Part of a small language model's weights.
Training: a variant of Adam for these matrices, 1103M tokens, 8475 steps.
MLP neurons of a small language model. Each row is named by its layer, matrix (up: input weights) and neuron, and shows model dimensions 144-207. Each number is 128 + 32 x the weight over its row's rms, rounded and kept within 0 to 255.
After each neuron's rows, "fires after" lists the tokens most often just before its 100 highest values on Wikipedia text that the model never trained on.

L8.up701 [ 94  94 122 155  95 137 127 164 105 131  46 108  81 172 106 142 152 111  92 148 160 136 169 128 123 121 180 106 156 190  99 169 145 125 173 118 170  88 179 137 179 116 181 126 162  69 118 161 168 141 103 176  97 114  94 164 123  94 123  79 125 126 157 127]
fires after: " d", " A", "te", " pro", " t", " con"

L10.up693 [150 154 167 109 162 148  88 107 147 150 137  77 116 133  94 133 147 126 107 186 139 157 122  93  97  82 156 120 151  68 142  50 173  72 146 110 139  98 153 204 121 120  73 163  89 131 161 127 133 142 111  99 169 132 125  88  99  86  82 189 140 130  98 159]
fires after: " a", " R", "B", "z", " z", "v"

L5.up172 [150 118 140 104 156  74 130  83 169 124 116 174  99 104 109 118 110  82 111  85  99  78 177 116 121 137 136 154 154 101 114 122  69  87 127  92 145 120 182 221 157 188 159  84  61 157 124 131  86 136 133  74 138 108 168 168 128 169 110 135 101 121 104 138]
fires after: " M", " J", " ch", " Bel", " pro"

L5.up579 [ 98 135 117  59 117 154 142 132 152 125 160 187 104 194  50 121 127 132 160 162  25 143 123 136 140 121  65  98  94 114 130  75 108 101 123 152 121 120 111 111 130 128 137 114 121 180  86 151 131 139 180 143 141 103 128 139 102  79  67 134 123 133 185  89]
fires after: " gr", " N", " P", " p", "on", " a"

L4.up791 [134 133 153 137 147 108 114  88 144 182 185 150 127 146 152 122 141 186 144 173 103 205 114  89 166 126 155 103 146  93 189 179  92 108 115 179 141  89 187 129  60  49 134 109  78  43 178 154 153 141 104 135 178 151  53 160  93 132 140 167 110 125  75  91]
fires after: "-", ".", " (", "\n", "′", "/"

L8.up314 [125  98 152 206 121 115 108 138 132 157 144 115 105 163 145  69 113  89 165 118 127 169 130 150  89 116 174  83 125 140  82 131 155 160 183 128 173 158 158 166 146 205  64 161 145  95 189 137 182 164 127 146 134 106  55 144 113 149 134 193 142 127 130 161]
fires after: " R", " T", " d", " B", "R", " t"

L5.up9 [255  80 142  60 104 109 165 112 110 133  95 164 137 102 172 102 123  70 112 154 148 101 113 178  66 134 111 110 140 156 136 176 156 126 138 119 136 103 107 194 153 218 189  98 156 161 137  66 111 127 134 104 182 138 134 126 133 105  84 176 123 134 164 135]
fires after: " M", " Al", " C", " J", " B", " H"

L10.up945 [138  93 141 159 108  73 213 110 154 101 126 129 115 127  82  97 117 146 131 108   0 142 177 118 155 145 154  93  77  99 176 188 124 180 148  93  80 136 114 114 157 121 169 138 157 128 101 110  96 151 158 139  57 140 110 168 166 211 128  83 140 126 109 115]
fires after: " m", " M", "2", "er", "9"

L10.up548 [ 98 102  78 185  82 176 129 185 138  79  86  52 120 157 144 159 119 129 122 176 185  83 148 153 108 139 160 170 203  59 155 120 147 140 156  79  70 161  98 204 179 122 135 152 104 133  71 127 112 133 116 124 126  83 131 155 143 139 152 156 143 123 150 133]
fires after: "9", " app", "8", "0"

L3.up753 [135  83 132 155 176 141  76 116 124 135 134 163 176  78  89 134 174  66 134 169 165 139 116 146  81  84 157 130  90 136  44 123 150 192 102 101 149 139 132  88 135 141 142 141 114 110  69 139 137 104 140  82 102 105 113  81 174 187  75 152 158 127 129 152]
fires after: "ap", " ex", " cap", "inc", " ass"

L5.up693 [ 96 180 145  91  82 163  25 125 137 174 142 112 140 139 150 138 102 120  98 145 154 108 126 124 202  98 147  92 175 135  65  84  63  94 174 154  98 125 105 136 132 125 168 120  70 200 147  65 127 146 114 165 114 146 109 143 177 139 157 143 122 121 110  67]
fires after: " of", " f", " s", "lo", "o", " l"

L9.up907 [107 232 186 106 159 154  30  97 111 123 134  82 164 100 160 153 105 118 119  85 178 132 202 143 109  77 123 156 154  78 146 117 192 179 147  62 126 123 141 125 171 111 126 139 106  77 105  52  72 160 135 121 112  90 131  82 103 142 102 119 107 133  99 149]
fires after: " c", " C", " In", " M", "em", "M"

L9.up958 [148 178 106 129  97 102  89  93 100 150 148 107 111 132 139 125 111 131 130 157  96 140 125  95 136 106  72  80 144 108 155 136  93 112 168 196 134 116 146  78 143 118 125 121 172 169 119  83  53 121 121 109 154 116  99 116 153 149  94 152 150 128 141 129]
fires after: " m", "em", "ap", " met", " pro", " M"

L8.up351 [118 111  95 192  88 106 137  73 126  98 128 165  46 158 124 127 121  77 151 123 123 136  91 128 181 154  80  92 133 121 108 139 167 162 137 112  86 135 139 171 177 155 125 166 192 122 138 108 126 149 122 134 119  94 128 151  77 187 108 193  95 137 135 117]
fires after: " f", "v", " inv", " av", " c", " g"

L9.up885 [159 159 191 128 119 123 111 141 119 122 119  85 152  93  91 102 129 114 134  78 151 169 112 116  74 171 132  94  99 126  68  94  93  94 228 151 122 134 132 118 152 127  94 119 120 181  69 119 154 149 168 145 129 116 143  99  88  84  91 165 152 131 157  91]
fires after: "s", " m", " c", " p", " v", " t"

L8.up168 [ 96 173 104 166 128 121 117  94 167  99 134  94 152 125 117 101 131 108 114 183  50 182 124 102 174 108 217  57 158 143 114 255 134 159 144  82 166  96 125 194 162 119 132 156 166 147 123  85 145 128  93 109 145 117 128 152 149 141  74 178 112 130  98 141]
fires after: " d", " ac", " de", " D", " c", " ("

L5.up99 [173 155 161 161 140 161 213  99 146 122 208 185  94 205 148 152 123 121 110 101  78 137 110 132 141 137 119 128 130 135 166 110 103 106 105 139 178  78  82 145 120 128 190  92  93 116  98 147 119 135 146  81 152 139 150 194 102 157 148 121  92 123  72 127]
fires after: " B", "ar", " b", "ac", " c"

L9.up1001 [ 74 178 121  73 130 105 130  77 161 169 185 188 171 131  84 131 109 136 130 110 166 165 156  49 125 134 159 111 194  80 186 141 154 163  75 114  79 113 110  88 125 101 104 146 193  74 176  74 142 180 103  87 115 108 169 133  91 139  89 144  95 122 192 140]
fires after: ".", " c"

L14.up641 [146 132  95 162 157  50 132 134 146 105 117 113  91 117  72 112 111 130 148 117 151 165  91  25 144 102 146 132 172 138 130 129 181 111 128 171 155 153 146 157 154  79 179 121 112  96 146 117 118 153 132 143 144 175 125 137 174  78 102 109 148 127 174 183]
fires after: " ", "9", "′", ","

L3.up55 [195 101  83 131 157  91 109 117 109 119  65  77 143 115 148  74 119 124 113 120 132  89 124 105 174 141 190 117 126 144 143 120 140 118 132 136 123 132 140 127 160 150  93  90 110 134 209 136 205 120  84 159 122 111 108 123 167 174 132  87 136 131 129 123]
fires after: " ", "2", " (", " ex", "7", "1"

L5.up966 [124 107 156 117 104 168 144 168 117 142  91 195 131 153 129 111 142  87 118 216 117 192 107 138  20 138  60  92 103 123 207 126  96  99 130 167 148 110  92 161 122  93 139  88 143 125  94 135 120 140 143  81 169 180 174 129  50 178 102 145  63 134 131  98]
fires after: " M", " S", " B", " b", " J", " h"

L14.up753 [ 88 130 129 129 196 125 108  92 120 125  93 165 161  66 183 127 121 192 144 101  79 196  96 146 127 145 134 157 143 150 122 129 123 113 127  69 145 133  60 113  85 150 120 180 147 161 140 121 159 108 125 149 152 135  83  95 142 104 105 128 142 124 155 118]
fires after: "0", " sim", " th", " t", "w", " comp"

L3.up754 [138 173  70 131 178 132 161 115 122 141 190 178 134 107 105 127 144 151 151 146 144 171 127 114 152  90 155 102 120 109 102 159 155 114 155 156 136 119 154 103 174 116 115 100  97 155 127 119 157 125 126 117 152 136 124  54 106 112 104  83 123 127 126 147]
fires after: " m", " mag", " qu", "ang", "itor", " M"

L5.up873 [176 111 178 173 138 164 204 138 140 121  96 150 168 118 115 126 124 144 150 139 113 164  78 129  94 101 120  83 114 164 156 179 203 101 132 119 160 108 107  94 150  87 134 115 102 110 132 178 115 122 114  97 157 198  74 130  76 104 167 143  92 127 115 167]
fires after: " P", " B", " W", " s", " M"

L5.up618 [137 131 119 122 163 102 148 162  78 157 124 211 130 142 122 113 106  89 116 197 137 164 164 136 149 113  52 116  65 138 138 168 149  83 113 123 190 139 103  66 183 147 130  57 195 185  99 122 152 128 110 110 169 110 128 138 162 106 148 141  96 149 137 142]
fires after: " P", " sp", " F", " p", " f", " to"

L5.up661 [153 134 149 130 123 104 125 141 111  88 150 131 136  92 170 131 160 106 128 171 133 184 117  88 114  78  78 141 146 161 126 172 184 108 168 154 177 117  88 171 154 127 128  94  83 178  75  73 116 117 123  89 182 121 130 115 169 171 143 117 149 132  52 143]
fires after: " S", "S", " ac", " c"

L9.up608 [146 118 121 173 124 112 162 101 137  95  95 108  86 115  93  98 151 136 108 126 100 161  42 108  88 172 105 130 165 104 127 173 122 157 114 194 170 113  69 120 147  80  55  99  98 193 134 139 138 118 114 164 143 163 129 129 122 106  87 160 101 125 140 107]
fires after: "–", " p", " v", "2"

L4.up902 [124 127 198 127 134  59 177 145 117 132 214  40 150 108 126 102 120  92  58  36 203 124 140 152 117 141  80 130  83 132 185 121 137 129 146  98 116 130  86  95 118 140 148 126  85  74  57 186 122 111 163 157 124 154 158 120  98 132 107 176 155 126 142 108]
fires after: " com", " r", " Bl", " Al", " Com", " R"

L14.up686 [105 140 125 180 127 106 155 208 137 119  81  96  88 100 100  96 134  91  59  98  42 135 151  87 136 115 151 201 102 113  91 102 144  88  27 154 115 131 132 155 119  86 159 140  76 117 154 128 145 151 101 183  92 166 105 114 167 163 127 125 130 122 181 157]
fires after: "9", "1"

L8.up350 [ 65 127 143 140 108 134 145 101 120  94 110 192  97 117 149 102 125 124 148 105  42 121 152 146 133 161 103 128 127  67 188  95 120 126 128  68 104  79 136 182  90  69 127 130 144 127 144 214 142 148 143 123 110 173 115 147  47 151 116 131 174 129 127  69]
fires after: ".", "\n", "A", " D"

L5.up594 [141 107 154 125  84 107 159 106 145  98 153 180 117 172 174 145 135  93 107  23 148 234 156 146 110 139 102 124 138 100 140 180 169 138  78 115 112 117  96 180  93 141 110 142 199 156 129  87 140 138  93  93 128  99 127 113 145  57  73 167 167 140 117 115]
fires after: " T", " G", "ph", "4", "TC", " D"

L3.up1 [ 82 147 198 109  78 117 163 105 139 121 112  87  81 163 190 128 112 155 114  83  89 194 127 161 125 108  76 102 111  97  83 162 197 139 132 170  91 116 145  58 126 169 151  91 168 155 122 117 124 132  31  89 119 131 126 115 152 176 111 106 108 128 120 118]
fires after: " com", " att", " M", " m", " Com"

L10.up675 [155 136  83 146 103 147 126 110  99 133 121 148 143 157  81 173 119 137  61 118 141 184 108 158 138 124 192 146 114  70  95 200 134 158 119 144 138 116 148 132  89 145 134 132  75 160 124 111 154  89  94  71 168 119 147 125 129 179  94 141 130 121 130  65]
fires after: " qu", " m", " com", " c", " sh"

L10.up600 [131 111 126 161 102 138 137  64 156 115  72 160 111 183 108 116 158 119 121 138 156 180  85 113 101 121  80  78 104 130 181  91  99 151  91 137 119 120 118  99 194 137 102 118 130 132 114 135  67  66 173 174 120 141 166 127 123  92  68 109 116 134 193 134]
fires after: " S", " M", " Mar", " T", " p", "ar"

L8.up355 [184  79 118 154  95 149 127 123 171  94  85 117 101 210 131 128  95  77  82 137 126 104  95 106 149 120 128  96 173 143 119 173 176 121 181 169 203 130 122 199 126 156 124 183 161 108 118  89 146 175 144 155 112 138 108  92 141 131 183 178 159 133 133 145]
fires after: " c", "I", " bl", " O", "A", " Pro"

L4.up214 [ 99 147 131 156 140 179  84 162 155 168  84 167  68 127 179 110 136 117 132 154 107 215 128 156  85  77 176 113 108 137 151 200 191  81 149 155 159 131  82 118 105 166 171 139  91  89  56 141 163 163 153 139 133 126 119  48 113 108  92 123 135 130 123 110]
fires after: "2", "0"

L8.up214 [123  65 124 148 156 112 182 114  82 113 110 172  96 112 137  85 134  76 118 143 127  89 173  92 117 136 103 160 149 129  99 125 144 115  75  84 115 137 100 161 130 131 125 142  89  96 160 166 139 124  87 121  72  82 134 199 104 171 140 161 107 133 117  91]
fires after: " f", " c", " cl", "ic"

L3.up86 [112 108 146 156 141 159 158 131 113 134 177 133 161 106 123 130  81 129 119 115 205  93  93 140 138 159 145 140 124 104 151 100 146  82  74 111 115 118  55 191 150  99 109 142 163 102 102 153  82 149 131 107 112 116 132 143  70  96 169 139 129 132 123 107]
fires after: "7", "9", "1", " a", "8"